Weights of a small GPT-style language model, trained from scratch on English Wikipedia: 6 heads of 64 (2 for keys and values).
MLP neurons of a small language model. Each row is named by its layer, matrix (up: input weights) and neuron, and shows model dimensions 112-367. Each number is 128 + 32 x the weight over its row's rms, rounded and kept within 0 to 255. Numbers have three digits each.
After each neuron's rows, "fires on" lists the tokens most often at its 100 highest values on Wikipedia text that the model never trained on. A number after a token or word is its count.

L5.up351:092150102132141134159165172104124131162140092134158140070084120117123096117096082149099137110123114070100125133162149058161101075123164087107041209151152094089134135186164123121094104118125126122135098136149164150170123096150145129121161229120106051124123183092096123129109131125101171198152138105149130127154144114065073110107138137120098065195134062123121097119140097116112129165125120106176072139105105125072152182099158123121158098105119040061129117087079132087166168124117101107099120115129148122126152098141115134180195084080096188117120146134109183120153183146148150099135156145167124113166137120152089152143125131082212155101147119165182110208090123170109175141130156143159142165131123138117123127130137076144096146151131127162196113110118137109159125189105194
fires on: "ch" 15, "d" 13, "th" 12, "y" 10, "n" 10, "k" 5

L5.up850:170178104120119089125213167145073073113121156081123094191142118111101081099109129105106141144113138127128121183134146074195181124161070115136127176086135079116136190094075110088148179113154104110078210156178140133136092096136092158109195116132136158104130208179165095109054127112167137148131161173123153146157124110138067133136112131109092066105131128111155119101148135144165144118207065173092162053112195095128125148128098130090095120122125154146150113078131081153171108201088113161124123119084123156086113095209211158149075093111160126153167186085076101133093169098148086101166087120116121170163109128114115128082096116109091168161149120055140119159102082157122144144162191116134162182175120182070136134121080088102074097122108101054148140134121096154097099140139138
fires on: "ze" 11, "===" 10, "ul" 9, "y" 8, " term" 7, "F" 7

L5.up1180:075168177141154184195154151155142060157148034126162129102136098152146161143156130157148149052142141119092025065113121164153112157114090166081128105181125131059159083147200124096063144170136106139172149121134126112074128131173102070131140205097108115159126148120091107143145179113149134177110155157096145138170123157184132133059137062171157128096105120125124157130061104179070139125192121147075111099151116119152156148135157099155148105156119117096123150121069167135149127100096099130063129105130114106150112097141149075108117066129158076149126148119138181118170176140126138067149150091095114126108184093135124150093120136104138057080079120123157166179126205141109088118158173205126113131185140165186145049147165153123085136141122100146165102126160148073068135147082111
fires on: "th" 29, "k" 13, "b" 9, "gu" 7, "ic" 5, "r" 5

L5.up420:124184119135098093098075147106195134157173168148092179137088070186151094118127136173114109192166103133138134171125134150147131110046133159118100141132143083154173169112201095118158128141097117106110128113156185174083159084147125111090138118169121059107143118092187118103103153139106201135083123093159190125099150098104132147180164165122100128171183119132164119101108135128130126140169162115116140103139110096135103085111192157131169135123122069121117144097064132131126089098105193132146077122090094121221135109149130168119124165100098144122155124104103146141145096194151113167104158154098093199214125108122146182107112137072111130141135095136151154093103116162131073138136188106089116095139136126134161171124164107091122093090115106147197096135171063110143104157193103
fires on: " part" 44, "va" 12, "z" 8, "n" 7, "o" 5, "tor" 4

L5.up1520:169159120070141174164175123084148102110134085121165108136159137155061165120116169079110143104121116162154128123126148096132097112116161160160179149097138070120061148151131152090141088137118114155174132149098152125112160120180131148105109104064172179072134143157115117132147158133162107138093158099141204134143146126095109149138107071146125145138106127094100098151108112131162151088064072119168081126124154203186128152096149145140143020138085090093134139137139088117148119127135157153182134098159122140179201141129091158110040183125125122115151159095177192156113118130142074132142166213150110149115088107155169157080111124118135136162119120100136150074112156101132137111111104092146124152118120095094152182106152104169178103183072062085155155106128119149096103138140124
fires on: "l" 39, "ul" 13, "n" 4

L5.up97:149125137149095121106158117097076157130127163143184151072157071132112147143121140155171114091165090100148086117074184071143215088150157151095149093145148154123098160152105142111137137114127092168080119110126150159180136129115122093190118150132126083131176180159122128116173144082174171161107152131106148112162121125105170089138125185152134149109055157132072125087129112064182177082141108144083099109143140110155140176159127057123152101155084095094152129130120153094122102119168141129085108076161147096168095176133148190151111175199155162087125159071156123153166150093141071137134143124093119118065134158113170141060117179129114087161102111098145119135206087159177105154103148157143136129135124126146175140181079124072165069016101113156089113121059113082145112074146081
fires on: "i" 24, " " 22, "," 9, "re" 7, "c" 6, "de" 4

L5.up783:112092125170145113096091171118138178190072070034154168133130107123122085133165122148112112102093107150124109081096127104116162122119181089093063110176165178124173118117051130072087140118130127140088118080142112136106147097148158095154122173107084147150082142167051128128139139139148091183121139087119097151110165190172130129128179117161102128096145129097126189155059121131177147118142142081203137140093102133112100175215131103150105124095133050103105147082131136122106163134090152097088116165080137152153110132119119154136092064136160059131118172079073108069133153138177103112104153102147138111104132112109136100091123160184154103189159124114142139092135187162140069146095113132142108152130128123098117129123097154087105133117074106134124106116090082115084087165126126
fires on: "l" 31, "n" 9, "re" 9, "x" 8, "ig" 8, "c" 6

L5.up57:117108105091138099118118177142085111160134156151124128118178109108088221117126085171132197092121109127109113114148067118169091165139136156149154063098099144104118174155159144120164098146104169088072126103187158137107141102185075163071159176131109139186145146115155143103159098099119108132126153127143170135105122133113075137124120099097126109144076094116133109143143107172090153126134079115183167133120136122133192113155121119168087051139130073098108161091130137075156175133096108159157097122154125102111117174109180157172183153124155170110137173095141184133091131101145167107083161115097133126191110120125151149135128166102110112105151090183151196095128104121166057150137141121135140173120178127115126118152113126136101137149050105110101111125156059157113108120108126
fires on: "ne" 18, "ce" 10, "na" 10, "E" 10, "ze" 6, "ke" 4

L5.up294:099094096133151136103161146148202106136106195141149165119120106127128151132141132081095124126143098148134053102114133100136131082152167105078131167133124160097157155179199139101066135124130154126126131075104164062163053122124115095106148141149089163139152112082173092112098115150139083101167111142162073138181165115151113138153121168134160099150161189107079147096107127135109147120180162092112149091137195166124203120119149090144086120132092094155104160124153147109169098205168086154170128156129192092122041165090147137166144106107119090140125137167135209135194123123155139113079118137134110093148139097099133145092152145091111083157084178068149193102166131106074099156129158128100137162187098197112105125156089115104181097101113138074162151140105099085057142099140168
fires on: " m" 14, "port" 13, "N" 12, "ni" 9, "us" 8, "z" 6

L5.up1245:123165152117145107143140129108092146164089152167080193093119103148119153170124146080138165106070081140123079093116088085144134120092154077112106139161154135087165136173089134072120116152164187115102159079128172118085141150179121121096079115100024145144082168140197151120113091120107165195137150093162129174124065124190119125131092098094121145103115135127125148111148145119094123139141141134112187101117133114194143083184141120113142086167129099099174089102124124188077072154088133152095108162148132121147106202138117124133152120152149115088118125148158155133185123055141122186129174114136066089106186127098110098116102146090164143100173124126180163100138124135088135157197102175112084088112095186071168124166064132148138096099105125164113098129113113117201114141091130
fires on: "N" 18, "us" 11, "land" 7, "la" 6, "en" 5, "vel" 5